From a checkpoint of a small transformer trained on Wikipedia.
Training: 919M tokens, 7193 steps.
MLP neurons of a small language model. Each row is named by its layer, matrix (gate and up: input weights) and neuron, and shows model dimensions 16-207. Each number is 128 + 24 x the weight over its row's rms, rounded and kept within 0 to 255. Numbers have three digits each. A neuron's up and down rows have the sign that makes its largest values positive.
Before each neuron's rows, "fires in" lists the words (lower case) most often at its 100 highest values on Wikipedia text that the model never trained on.

fires in: "that", "which", "what"
L3.gate606:123135077105139151116102100132128141118111134119165130144114160072157115143125095140172122102125124155132111077151156113155154110090155160087111115191119159106126138140103150102126140177179123118125115141094127159095126111104140146137109150129145131089132085110143123079128156151161118105162089117158136089111119107142107128093116138072113126115135147112126119143160152158130152115162100117127131113116161140170109095148116121115133113123108099122135096106116129121154143122111097138169139113144100148094105140131142140135121101108096158150158128153089124121106154114102124139
L3.up606:146126117121129154140139095109085160142151141098159147125127104156145151153143105141147183125179161159115123081130158104109167133129130129087093133098140099149142132197131133141121144187139137102140143144114102134104134095101138109096089102151172131083137147140146121090099140118131109129134080146190107111130170146171119171104127116126121119129094124114166117122157122130183108155149147144080139099125147125138099107127163135161111084119140084138134150176124142107099133181122110153152160113117107138136111124123154147123075118120103158131158069144090109110149146126109139099

fires in: "of", "to", "around", "as", "up"
L3.gate15:147174130148170116151143114134096117170128125117170152176185095102099098136131163123117129128130105124143147135132138126125137117112133122132154097083122119141131124086141159099134189152128144132153157101115107132134113155110140120105067141100130110131109157127151123153090122100173123131135152148110175166122151105130116142127147143123111143103091092113132092156129129109148125117118121178136146120123110156143127092136187149118132073132102155114133111107126121102099141140172102103125119122103146103093113117145185175150084150127122119145169137160142102167154144127108144095
L3.up15:144161134112172140142100168120109113110095109102117142087151148129125111175142151130116136136145135129110135153087093151145113123145120136113157140083154151166144151129158141094131187127105131159114161122142127130162151102101128091142098118122113142146136110132141141137113171123190105147087147110117140112079112050132142139113077114143092133117112100146120151148131147074127169136110098174135148102141153126151161091122135174124156132152145194101106121153120138101147139130160069129172086117127120126091101133056166106173139111105124130135168113142123153111101152104144136120

fires in: "as", "than", "like", "to"
L3.gate1005:148133138159182148184110125149125085128160138089086104106088147107104134132157141150141131117092125184124147145136156148127165103157164089101116115106067146143119123122117094139099138114141111130133112163181113111130126123125149121135086125104115099119139150117119107128080146130119128120149103122143165125086096130124153140131163126141143074135166117153177149142144135133118138099138135146155126138099149093152114112083140123089182158145111120128118092126077107146104135128116153144147150144120131146183142097142101132192152128153125119141096157115131157106123110123135117142
L3.up1005:133121169151142083124141154112133159110124120097138095102094161139123150138130150138122089101145131145138132176120080160129108113114105093150110123130138167145104120116160125142146073136123129168139156129107100132123098173109102133116159091119118159119144143124139132134184171126117107141126147122096152084135109149160109132134153148113136092119099110151128148139121139160161116125140141131135117113109122094090134152089150149177138121128114171135141137120133074090121113096102156079125138139124149103145121109115143083134100177170144144070071157122168123118148131134120092072

fires in: "was", "is", "as", "are", "were"
L3.gate350:106147136129124088134127114097111109125178109161119138101176133143129132158103120137114133129109077128109090144123090125133088106137120108162138097161121107086101117104107176101129153093120146131106115127157126115128105118155135125151114139126121105135117098121108186144143153168082117133125091111120145082154151123157126173160114178130098102121115132113144082155130099151141120117102124096197196089121152113134131116136152119119132127162112041150132109092178116124112126138130130154126157108164134119152143152113121135116115104123124129098111096183092112126087170089092145125
L3.up350:140146138130119062103147145127170134133161136154165131141168134132093102123104119149092139113117103118104116148146095140137041139128112142147133076149081136084118136101079157111099151117176074139103113135161123117130116167128131146138129119106104099182127116115095110141116110148089134131127110135112127129123154125111138149119127150138148087133087122146129127118095088130128120090091137133131168097095131102160161106143126105122162106105103077184119147127128111170098114169122133141117186133141122103150096157107133121120097121162132132133123100151122154107134132126125121110

fires in: "which", "that"
L3.gate801:121118093083163117117120136086106118137120164124134114108089117113175136090125148149114123104178115135131118105147122105138111086149160120128138118140119127137089133167109100144124117145111147120116136125118162106126112135100139143155130114145126146133083127146143156113143136141133135130134115123153127067129141158140108126142093138110123098143170081134121151128094118146084126138114136138095170136097126105130116091141171106128147116132113077108102148148124152157129082120052117126155108112101124105092108099186157110171139136125094145090147154185126138126137108151103108134
L3.up801:106103140144148108119141156101140140127090104114172094129105149160112123117173095128126120128148130146143136111097178143083107139112137126177123098115098155141128114123090119121108102127156165144089104112125159135124144129144128154118101064123123107136138156117160117128144148134144173136090099125192142113122125131138086133136132096118134139099170118145151105154112097115134124121147101076144136098152097147149098096109094141098133108168123146107098096085118140154127122117124115099127138107126145143114062139109136145152093136113085167113142150142120091105108125106134138110

fires in: "at"
L4.gate39:181100102097101143140107094130132120142131134133093123114116139119137113104113134105153126112091109135118173155135106137119175123121116117144148113110077137129085106091120111128172074079153174126133119132113120142097151171135140162123167126109130154158158132144149121132121128117152146167099099152142103128113118112160138127135127130129145094136107152149103131137143157142118160136148098095126172147125096124124104088108100178102116131132115134103138129119129166096119163131153161117157134136090126097146129138176105187168139125131120153133129083109117153094177137101125119125
L4.up39:148172099098094115147136138086104186152131145197146111102134143172122108140124086095156118112095096140106102135128156119109145106156175112097125117146137141112147149134149145123120106108138086175083133152163129129095130119135190076128122148138112176139124116135136118092076087108109117104125098148156130117122130109105166153093106138148101107089119135119129122171137159123114154140126116142130112125079120161129146137111111132129107106142178121109120157137155144117149147127101084132148082147122096098119101134178127110129115115171162154090182113175108102097130146085135120121

fires in: "which", "with", "what", "however", "despite"
L5.gate804:160118072108142132105159144130130121174179187120152119113136176139131135116154127121167167104157122089139102145103085161156103113112182157129128131123142102110099150123146147123128128157185133136120111122155156105121152140172160164140109097139158119137150118135134106137147143199162138067158112086141129133136128161130110179117171124118109128161128128116109151130119145170146130148097121124094123145120163108112103154128139102084131100077145118108102115095152126111156141111143134163135163120161133087115124115195155123114136125142129146129116084127084134177127137136121176115
L5.up804:106134094118111102118095130098112139165152125137080118118157117138151122115132152145101142141127156122143188099112123141120124108110145122115130129124140104089139116134104148153150102155087156121162115144129126141104139103093194135129100120126121110135097112167143109110130101118157132127149128103130144142138141122135143092148171120133129115099154125120091129130167154107166197114093105187146173090099116075170085124172117098122124100106107130140112154151130109141164149108104107142127121162104125076118075096107142106148101143108148142147138118145120200110124137124073107129

fires in: "of", "for", "by", "between", "among"
L3.gate802:144139129153131144149084125164116101139158121111141136133118155079155154124104172140115117107086112093115108126119163172108126162150115081135109115122055111119132105153155101137128156128117107149137110117120090147104103106097140090129124100133163142138156131125129119147125130143123152163163082140140069156112136143133152155118133135149120151166120127143152113128117096185109149118104152094146155155152125118115140115158170089133073124154114152176142092134161123079123170156126103156096136102166123133120082145105110159115155121127094120143162179131106100152144107098150117143
L3.up802:107102111114130141170107111156118115118104121138134147120162130115127120150126122126137123125085131088125146126138154192145147118149139136130168136145069158141130114131146136098135149110113116151149128103126142120152165138050145089072092094136133142107153128115147138126117144107119144099116174127159138100153084131120138115146106148102155124129129156159137101123095102188124132105120159129151135147114101131130098111145102124135104077151139142173132115160152150119153156123103171122097099149135109141129130119071157168108123139114106109102154160094119114128138142117156121156

fires in: "new", "september"
L10.gate781:121093159101145081092126170090090155088091102124157105116120140103094130152105126164121092167132108159114170151114137113138084084154143133147137138114073160111115105135142094134150158156121131125128190109132133115185138143139138131120127127135169106148170176136144131092157124099101120124098119110140110124109090118103161143095108130104136115182141135116115133115114129130110136189124134108093104086170123122120154145100111114138083129146143115141110182081146117125141139148120112154131147115151136129137120111164124165092116150147115125108142120089106111144124086155121136121
L10.up781:094096121100110127153132135111167126138157123137123107130150097129147080143099156098103132095128100158098143122100140100118129135148153168134092109169147165135121119115115097179170132122142123122082136119102120132110113102130127162136145129119075109142192149122100119128152130089109144129124180134191153158141110128144102145161149131117150081120127156146128079111116142126095147163065107103140109125154116095100126108070170146140107087143117082128132152132094110086135088133165133177111111109117138175175139137154143139136119127099158162136161124103087099115133137146102075111

fires in: "on", "of", "with", "from", "using", "by"
L3.gate886:193139093157131085159143151092185084098117093078109141146134155145141088112130103136120167114101107125103120118126155107124154118089110166146124112091107124142170159104213148142150097121096149154134119111150171081159128105169164152138075127152141108150092144159151104152128090138133130139176104138135120116152137107140111131086124102136130139130123153128114134155122144112096124171118129122122137118118128164126155138125157119151162164108147141154107106131130149134167124146121127103136169094101144124141129145134111081114082141153131106086112093122107145129119159116154124119
L3.up886:146108143108137099140103097139174104091105153108141126122111144117145124122144136136107133113120104135176141084125118042127143157124115085141119146110128171139144151121134155133148123122160155144124122102112181101135131130153143151088140104162148079110078168156133162143164092130126130109150155105129120114164155131142143120109156113129161141142180144143126159135127165132122123146153111126095120099097112129122136162113154118169133157116140119166126110137175169114161166092133159113134109101078137105137139129100097129124088147168114149113116141076077120114112141136142148104

fires in: "in", "at", "under"
L4.gate215:132136140107119151136153136139085098112111138105117105099099149105150139169102147150138103144107094148162152121129128124092145089157145089129149129137131140145164106163120103146149134114134119091079114141160112117117097148110154129125118129119111159159174119096113100117167173114152122111121139153148151108101120137146142116094119085123148075071107134120146118138118140113129129118129104097158086124120086132118086103124135135103174157169140107108106119087102134114117156134126138124116112144148135124139127127152155148134187138156094116099133127148090133130119114140134098117
L4.up215:157127095141129131121107121086142104161101156137116162140111086189114109087101094144126124136148108167154194116149110159122155091112148178090118125126188117136140147138098148186118086104110158104080080123171089091145168150081100077114123088101120093074115122105087112080101146148102174095092112097125148106159160114116146140169124111128143111150123137105092127099121102128129123120148170149116125128152167115126115119131142148124130093139132112131172075091114138118127094108139144170086139112105102113084118114115111120158134115167111146101141086147143137165135147104106162141

fires in: "from", "at", "to"
L3.gate207:110124140102139153150149105113163120141113108108112130131096130157106115093119107132157119139131134120137145133133129117117127122113165094119165152070143106137109079110178145158173145090108132078126093153143132142100135114171151116104170142122151139147090138141159176137111136128145148133116089129169126120135156180108126157135150119125123126142145100154084118135099116140121115115109112116144131127107117168104091143147155086107159171118119136137100101138124180102133149147069161125170134108180123150100151120124136134080143110162158141136127116101096145176121109160143135126
L3.up207:139120130117154100136160112097119161158159083150110128186122120093112120125128116151172150116102102131118157120156132115134079126134153128100147145119109139104184134116132112124091119080113120117109135156144069147100108125133219115102134121106155161122135134132158164144145132095097129179115112142150139152111142155086119156112145159120066118120118177151105127123107119157155119128123133138133124122138097145126125138100149130141144100118145138152088130118155173120120144115086164149137104101150127122103161103140122170143087124152117100116125144158117141098126123112134097164

fires in: "to", "of", "following", "grand"
L3.gate372:124123147129129116133082135106098152110141098099122126116108123124120124143126146086140136128159115172150146080091152134120180096142132155100176098110155101092082110156120149113137146134135122196121112127048090142145135144136168163109123099124160122151150133111159124146109079111148131165115113130153146101126140143155123131120109100142075131101125113148116151138166086161115078117128090133113115122090157184118085116091161118140143127103103116120151115106162145130084115151154146172165143112103103128101123144142138148150155125092142155154123086129138127139112132150147105137
L3.up372:134134174109137136165111117143083095118139128079143136138180152145147160136143111124130110121108125165153138092120145144125137140123095123096140123114136143145093142151160154092146147112146064164102106129073091110110116132123160146138140161133109108123145151094153125144124115128108137094126077147156116129129136085126130129117105134121136105105136145141130154102148098109141131159130143109142180102087078148143101114130137086136136187120147141076154127146105145115095103174139164168120128123115119097147105116066120126132145161159136132122135132114106158138090140096146160113

fires in: "had", "on", "has", "for", "out", "of"
L3.gate237:135139140140148120157087130156117071142165157158144146100086134133134092123170124127124121095147116127071123131116140152120138140177119138116105111137126117110101124137099067105124146160161080141122169111102091122166121123099143127114145079130128117147144142076111127143123146125162186139134162126117110153131115108100159149124131120129129118111161088113150108143118184131102113151147115120140158110136142138154129139105175136127119114079139118073113104158100138115087123124130121138144115132143103096152168114127148176151132117131127140148166163154131110182100124164115110118
L3.up237:123120111115109132125135154104120178103134133122171108130168097114152109115125116100127086102109132134149107129125127132155147144110118144084103135129136165146140122116147098115127156132115150158105142088106151130112136132132155079124138133152120113112144098165157070122152103103101098150095151172132112174122138125136131115128104131072140117153100147133091171106125119115159142135113119115138157159117064104105123117141110140134119130126118134132140184114125113108163182107166181117158112107167134132144150124111153121092146126120164154096116108114134102126148152122156114131

fires in: "in", "from", "since", "of", "to", "before"
L4.gate1002:116130090138134135118113135138137117167151135115131127112136128134132130113117110105178143149065152120146147169115153144081078144108158117121129128110131157122110159091116141122126193102117147108133099149140125136133084127120100134070139071118101093127132160121136143150135139123164107140060152114131120143119098083103124128120132095104140127151130116133084147149147135136137120123137123173112125108150123121138107146122177136122116139122119127111121146119111129138139162121140132133080102073135144151103147169150127110105077134117117117136147139134145101131161122094135094138
L4.up1002:168127150102123122106167115127157137129127130143115113131177158131159167160101161100171106133151144128137139134140142155163113115123094125105141153124108109111112123136133143131135197132099099099133147141125152101094139134142103119131108118063130174168124107109145107150083156109112111134156132116144132127084108122133113109130124099134098194107146121169120154131093164096131147090142119107092099144154103140159148137127133142139158125140133095088141137115126107106140113149145126109130137088120148136091143136155127123183118133112138144141133128121114150077111145102086178130

fires in: "to", "most", "for", "in", "only", "help"
L4.gate162:085133155089107169150123131193140159127137121122159122091105168151140139164098143142138138114139111138111133167125159067126142121133133138131154155126121110109160142136151145172178158085121095135119090178155125159130109123129141098135138125136103142159125110124104135149142096055169127108173147161128106136171110141159132091138093097122154131112112133151114102088143163127147132118142144112139152111135108092152125164106155141113154152137130120138129128086110096132066136164145161094129146066175084127148169100125119133128129103113146113107104133159110145151132135154123125103
L4.up162:149107133140110166158121138146104143117147131068148114166133113096118153150164105116145140119125139132141095098142122134164150095158162109110146141091139175148150135152123126111138142106091085132130105102152117130134163126124196142105156085153116145151160172119139146139107145176095152076077164101150140140143166110129138117174122127148105108126156096118184142112096167161125099150130133149119114096119140177097138135123170105110116101126156134167137127127098100132137154123099095130124115118108137077131080092074141131131108093144129086130143116101159097118105120114145095134

fires in: "of", "air", "with", "in", "by"
L6.gate49:179124137152169119070152163137116126161190127142136128125122155126117143108127148176122134144151154105155126130092134139136081106103158096148134127133104149126123152126158142125152117120106187149104096152137138149152089119086155108132089164104155140145161119109145131161111111127144143147147134144113071156134129140154134138141134096159157144134107183131131148162078144171118128137084093085124169136138135153116168115134137125133089154120144145115138166135178114114155171126147104089143131122125187133146101160099124136121114121144126078147137073139112116146122147146118077109
L6.up49:109088202167139137102132123137122128147139120156066157089128125121117098127149089113154097094102116077147158120141111097088137128114160118150132095143117143143121148096117132137129090131055172171136124135176166109174080124109119125090119128130109157147115126140157128110156111122139118120163162111120097107105156113126137147074158129100141120169107073125125086112100154178117128093127122121090175161089116140068137150128144119150128139114126132129113141153129122134145132085119168093145133111145198094142170103136126141143123134101108107134100140111152112095133125113087094153

fires in: "out", "up", "off", "use", "it", "as"
L3.gate220:135139156152156112149132132133137102098159148129110147133117154119170077105153082083093138081090109140108166138102103154096133109143154134162160121148089102141136116117127116146138164134105093154140131095148147120065120172161146119121098097101110072159134137119117108096096104129129073144166182171135153146127103108153110164121135137112142119119125117161097115158105126109107138120142131121126120125170161133089136156118134135146154158147117094136116122147140165116140155131127095129146121114174126115127150106106109100160143118095149121106094135172136130097105148129120158159
L3.up220:105125123149128121121112133084105138098122122162137181116121131130125086149125104103158135104148141112135164109119123165173106109092132123154137174100109091159178121119141143144115145149120153134127118095178152106112133124094150136094126109130109143135146138158085143132127169118099128116097158125117110129152112120133148134115095105127137122099103120120102133093145098115165133132145115134105108107151104147146095107125110128129114090138153096140136148098159146097108131117145113115147130125092193101130148145121122107150161130149089158111109072140103105155144128132122106102

fires in: "the", "of", "for", "its"
L8.gate653:128135094092082144117125135129162116123107132103128152135110098175159140153100156136131130143155155158121127076093123117163150139119101119132135116111133137154146159165131135155104133136083063136157104107139113112171151164136134149135100093121131097137178120144134137147072157128105162133137081137116174094117121144128154124142158131115126132129098169105127097122130150168117129126115140142061142117156151108114155118161128097072170094131134153146122143151141125092145159156092121162156148146149168110155137139125136153089151105075116122097169123148148113123160086129133143083
L8.up653:148159138131142095159185115108131098130102117114112092133115095087085104151137158161126111144108137162114118143165182121109141113119144139135104180153156106163102117111128124101108121079143154129168125079115119109152100127162118127124159115135110127167139133101159123117107124121123140118111141125152096138152133116138148135097160112117134177131168137090145176142100135082124120112147065117173168113119139128141115133110137107125089130098098134082137096105145126093119132160115145145102121166097116167117135166151123155137152093161098149123171120107094185109158082075143106107

fires in: "the", "s"
L10.gate495:096135153114123073110147134153140115158151139149119125108108121142151167106108135169132119166169105145148131135109112154127126159103148100175142119130155162154099105143132132154125161155141121100113111159133141162129078121122149177156122073136175118142079124117120138087138086119180090144084166158130130116125165141116150132150111140081105111144162135087113112152135154140145133136069146144104120130130142123119131087140137085101142150093172146102113176139135134113155160125122133101161099145160085114136122137161159155156138126088131117126096146131129109121163112121095104173
L10.up495:139112149146155140109131122121083104156102142140128093107141128132103122173149085125160143119135195130109131152161125194117112150117134110124125115110131132157129118132148096112158194104129126168113133149090120144118101093162163141107101106118111119120158133137105160133085098153143111163135109095118093119114166107119163138101122156188179114121139083148124101184074150132110108140126097152137085131137089145101147164143095136141112137185127149148140151116178163108128127143123143084123082125112143127107144088146130074124150128121104117130157163148165130153136162121111119129

fires in: "of", "crossed", "indian", "and"
L3.gate435:106116166144083122121156162106115125113156153145111137120162156145145132128136094095156122130124140188154118166108088132151152135125159141119153141128157126142139179150069140142097107122104145124148110128146118189136156160122122109147154113152162114127124100124157098125154141115124100138106140187149133149134093147124138113155132136128127104138127147132118159148099142129128134127175108098112133117100110069119103126128131179103134133103101157194111150140152098091150130110136121096175138098115102146146115123154121127161139173121127164106146129146097136120104099140121124167
L3.up435:107108157127121091110123131119152133145097133160116117127113111102154132128125124114119096127114083094134184165140155107100169137127174141146100122119115079094116104112094127138148138150126098169127113124125107148116121139137144155117146099120115127106168151125139145201148107116165121157125132129130112127097149130132117100144066121170098108143132080127155131154130179127112115177118122143099145173162142105131131114130148129129140132107130111100121168084118143133147129123129140121099136151120152119157136112166121179153120152140142100134124109141148165082106102129104113065

fires in: "and", "with", "as", "but", "that"
L4.gate757:155140158100156080115102177130163182120127099122156086132134150144171114116128127141120172101102145106141172095118143150129143165111089125108118086129137172146154151122122140100135128132073157141154090138149150133139122107121159122134103089129121134147129114124125074100106153131205094090118100144111168158116114150111175103127088119108109079139137180109111137141120145138069116120162058114106106101184166147167113106132173167119115111113145136113082137135097116136135115138128139127134143162128143160149123150100155134138141102142127134176130102169133089167155140118082118125
L4.up757:184153142120134118143094164122129167094132075105128089147100140148148126115142134127130140100138123117175160119138110128149113135132120099111148115105123155138134129118120165139143117113086144131171115095150149141135114150110128174139140095127150136130116114137125095082120125142134116089143104125123180138169129124107155116110127137124131121190156132153131170148145158119074132167129061090107112118176140114118143148171150081091112106134137142161071198139107148139145148112083137131094108121135099118113143135092124106125139082140105141148119105148110081095134157122111106115

fires in: "which", "that", "what", "when", "who"
L10.gate325:138143132109169122114078135175100159089126144124134083143105178111129134141131106190163136121101109179119151072139122106119133102141125130114149162131160139129085122141168109114127107144129137140138150111131128160154152162125137099124129152146141112155161124123105122119078151148124157154145089109124158157107120134108096104107144125118151137100127148176131150142129127107140148111119127125123168105096136134156113141141124099139093114118127141112137112167139119126158101122096100101099173167157107128134170120167131119147144126106099085138089165115122132140106111092117145164
L10.up325:155175091057121144138178119126137136149129165096121103149128130141104146128128115136126083111120150121129150133094122144137114147110154115133093086142147145168177074168145143117142128113161161092132105117125111107103122123104129172104107116098105059122105118147126138165149153119118112122094081085121155108123125143174105097103141099151190134117144123125086118147140112099148114123124114115098084125092108093177120097088116094140109111079173162133110093107118112138113154120153108103124077163131133135172113126136114079113095153103086106143106125094076148111153109093142174087

fires in: "its", "s", "it"
L6.gate188:132136126113177102119131124143174122123158132177137123121102136090080162093128144128110169152138142131115140139117080129101149090151131130141117111091087108138124157158107108171115119161135072113106142165117091088167108126157092148179114130136156134130123110147163153099137126118161163103125109079128131123159124133142150103134095111139157135136137129085138104175073135126121120093114113129136131097150090110101113134122139142130159120152149133140089169140149131117145139153104146127140142115123128130122142115123125136132098112156127114145098140092121142119117171101124159089
L6.up188:138145118119182116110174106117152136097114115152140118126104178095099179158123163147126148159168162092090147134080101110130117116133124135129139107112134078159140140128139150078110126096136121187173147139136121134143112118165117117110144085124150103123138129147164161140145151134176158144116159134137091113140186136121127143097116133144121136128165127078119126112105109120158130116096100100117155142144090128128108085131171146114127172145107171134137154111135120164099135165091105094184140152123111117093164127140093106118143141164140137133080098100130094097142114124129125141

fires in: "and", "as"
L3.gate162:112091127125128123110116156097150089099164138141090101138110142079147125134160139130136111135121160125119148147107106090156165129162155137146140126154094120150135153111091162137114149093098109106124112110116101133051142131152086140125135120149140121124112130137107084103160178162083125105107107160098122193116085127142132138144125134142093143153133096108127076132074156124076113094150165095108086103116153117137113148142157140116112128129087127129116114171171128167084129133149123151125154109094169134156120132198124137116098126129161113138124139148101152116075109156123159163
L3.up162:132173152142112137116148125096119122135096105112102125148131122135133137141171182126090125123179093115133114147141099172127117125135124159109141164110107136103147133127154193119146109129143132071181149115142181115121120176143111107109118169100124140133155146129111101114088163109150143130149147138128098151156149120143093111133130087117132148126127115131135165092149144123122133140112107118112148155136105127122158114108126148162111109109120117095143096161106131110116109100140179167131178138114147093139149116128129134130125147108154108154111110113128125173138145143103125140

fires in: "that", "who", "which", "what", "where"
L6.gate147:157130132067144070125108109132148134137122135137141171131133113125127110102127114126107139151141127132128156127130105113114154090167124131175102114107105107124150065110138084146148125131120105161118137141113161162137095109113109136134139156107143115108123133148136166081088109116083100142166145120138163126087127179121132141144126129098116096109108155124146175152137132136147120170073150129103140140124142113118132142165117105130101079135160113162097154116106133124129136108113100111107158126140112136128151114121128124117152099118080161141129145137127129115108124130168137139
L6.up147:107090131128158148143142119144161146116151128137153104136086137162120141081116140147174093105156120105168106111138173137121134121142110135112126125137146125117132124159112100145107092111179120182101120131126091103115152154119133107146152160130158148162135144140140145130142127150121127153099162122166130122109123131111145081153116104159155145181165127150117148116124132122102122136166097106087121140153089126095097125127153135125136103129158156113110159141107168117123141106157124086149133117102119128130131092161151148115154122116088136128151129157111141136175115139130133125

fires in: "in", "as", "with", "at", "by", "de"
L5.gate299:134108138111117144133145151122155142127176118149114134133163127108121124148104114159169078150114134137144148127101135112107129102129127102124116079150164103108128159143203105143138125118130114146134121088149106098117103141085140138113124111137100112105136077113089145131090101089158093150131156088165102133124148157091114135131094122139132145104159144140105184159141126130142121137099142104147143072084071097105132120130142111133103105115124088130131132153132135124160130144106123107121121129119126100142121146138148106116124138120134100113117074154110144124137145122113123138
L5.up299:127147085130145147119146145147165133126082140110150104078130094157134104111124123149128071113112127121105167120132124148126125157128126164129128160182137123128163167142106105100177136136072149140151109102167086157099132119102086076111146102099089086127128128119133133110134132134121075117117171098096099090160162091140161132141161153159128133131154149081111089131093137154160150151166101142111115122123095099160115136142161105162126120130166115119169140056125100160149132152122086137178141143096100090129076146122107159115157130162163115139148115189092166118137119129104141130

fires in: "with"
L4.gate880:115121131114176106133100088122118132161117118132075129155107161071169104122155131142099120115129102102128140111136080086132148143115120156135148087133109123147142172115134099161110132095128126145137137127177136101121120141137168101170101117140129170098122143112113081132099146134143188078084140142138181131139112128167148134134122131144147124156143109100139136176167136093090109150136106183113097141114143135086141126153102098123136100120120125126103102153141133146124137095115163144110125143116117122118130154109144127098181182095084122124083144111093136148126108151099142143
L4.up880:167138134113148104144138111085123123180155155153150161118114108115164134143149133114141122127116111127144120088125088080161076125084155117147124115135114133076098162136140099130113097092109118158149093149131113103143107160125146084090132079143104145139087149128116122086111131118124104154099131105123120123132128122153141126131139123114091101158148156135108105090152138144108142114162112121143173151168101137164170136133170066120153170102126104129106143146154171138172140140132108130141118112114117111092121113119157080131096124170103160125130125160084132119087141134122111134

fires in: "in", "with", "have", "to", "use", "has"
L4.gate147:149132143097126126171149160130157138109133119137171149173172176152152146102109145089161137103120127107155076096156075118110142147104150153109129192110175086090119114131107133111162107132139140163158102175125113131133133122149143108126142094120126149137131147102135108127107098149094149112135170113133131102208139142122124113106132113122143123155133168097109145125150112146137140162108136138085165119105112134146119139115142118112131142130170119161134145128169159172128157169151150141118104151168104117147102134106164128068100055155102079133129127151103126086134097158161112132
L4.up147:107142082128148140135134158101151124144131122103117159137132106148100097137109117133073112143151080140121130126110147121131142105109139165132158158108133133175135098111105131132115121145140144156087135184164105138141165153174150122108125161160117151096149119172086113097103116114096132135153127119108131135134137165095143124150086142108117175140077159188113160142122154093136091150166106126113153104103104080167106125148130138117163143173140126064100203118122142109123127133124143107152136098138096134119161077121161157108139082133162111136112165155105124099147132140116112138

fires in: "of", "into", "as", "to", "create"
L4.gate526:134113145115155133114091151162153167093115096117111111193134119157131136138129185131113106125081111096152110135136122145153148131135080133156115141147157118113139113142149143121140150169121104122139148134148127102159079068135132134132150173122105090111086159117144122136132141109097116121140113120134133147095157085108135115147147139145134143123138122089143148121153145141136132148108155145146137140133135150166147111085099112122138118082132118118121114113143107152138071110111165111121104125131110145132104126126157142156108152162130149148173085141140116142131081136133091123
L4.up526:129134140111137154163096084135150134101151100123106144172130124138117146208100136116129151106083096142135112100169136157148113147131103144122123129145149110083151117144162152110119155164106107117127139148133126126161101101104122112122102149123099146134130132111138175140097154133111114107165140124159126111134128127089140150160151123089122136117131144087151118157141118112175186135137125138084109159109150121152116117099101117108128114131174165125160148127126135114174127100124135120185084135156111116166125130126154112121114114136144178144153118126160163116128155130131101131

fires in: "as"
L3.gate795:165137132148108122156139108126127122120127099128141090174153097134153125102093132082150153122125138134159146118128142152133078124101126059125181112115132123147191153129142136152148164110118137137147123115118078105120100093118138175136113107168100119141110126124143147144130144139100113144157081098154123134112118134130133044161088170124111129152101133106120109130127122097169132099109099122136141122100141116134143162141148164081137137106170110180162126138132126089093173119114125129121092115087168145139110120130152185146152146163104122149131130140126160139113121114130154125
L3.up795:133131127139158146130125134124112139136134167172135144143140108189121124097146088118122119146110122128145088111102105115147114137169089178146114148157121129117133142129124194121114139118154098154096127079154113114128090121162143172110122097106103093135137128132113150141142137143113139136134139119112146121078083139139116116137107188096120109160134108119124114110104116133125123115156146116144157186150140126101167113157109107144100129144111118154152182156127169131142072117143141126121094146115117089158106125158115122174146147095136129100100101127115111139127075181123150121

fires in: "or", "with", "to", "than", "without", "and"
L3.gate328:130142118145141081134068155188138143132130125132113159088089175123140098126113122097117124156119139122123109101148185101156136123134095131119140089141114133112093146113142099206118142133141218101138123109161098049119105143118143116106136118166153145106158171101170130113164126161145113125134158176156142143116090144102113120123180122143127101090130112156156138164098120179104121109130121123130126140108136125122122136107147148131111120116104137127162124107148123131095108117116142135139142107150106091113115124145135104115149116141134171143127172114128127137144100123098125152
L3.up328:116066164113082157152173117101153150106140111126192121154113048121156170126170113144160091104146134125129124117126077129136141090119070117100103134121135072119135109116118085120143101168149168073123112131158096137104119118080126137141112085174085154108106150151121161176180109177102136128135164104153136126099113126109158099116112150128085153155124109129148133132105075129079128116161115134138118120137139125154102096133134162125135116085117128118139112088132106142147107085133153174121118148121138090161095097119151124085143127141172117153131138097119088138119121132115156094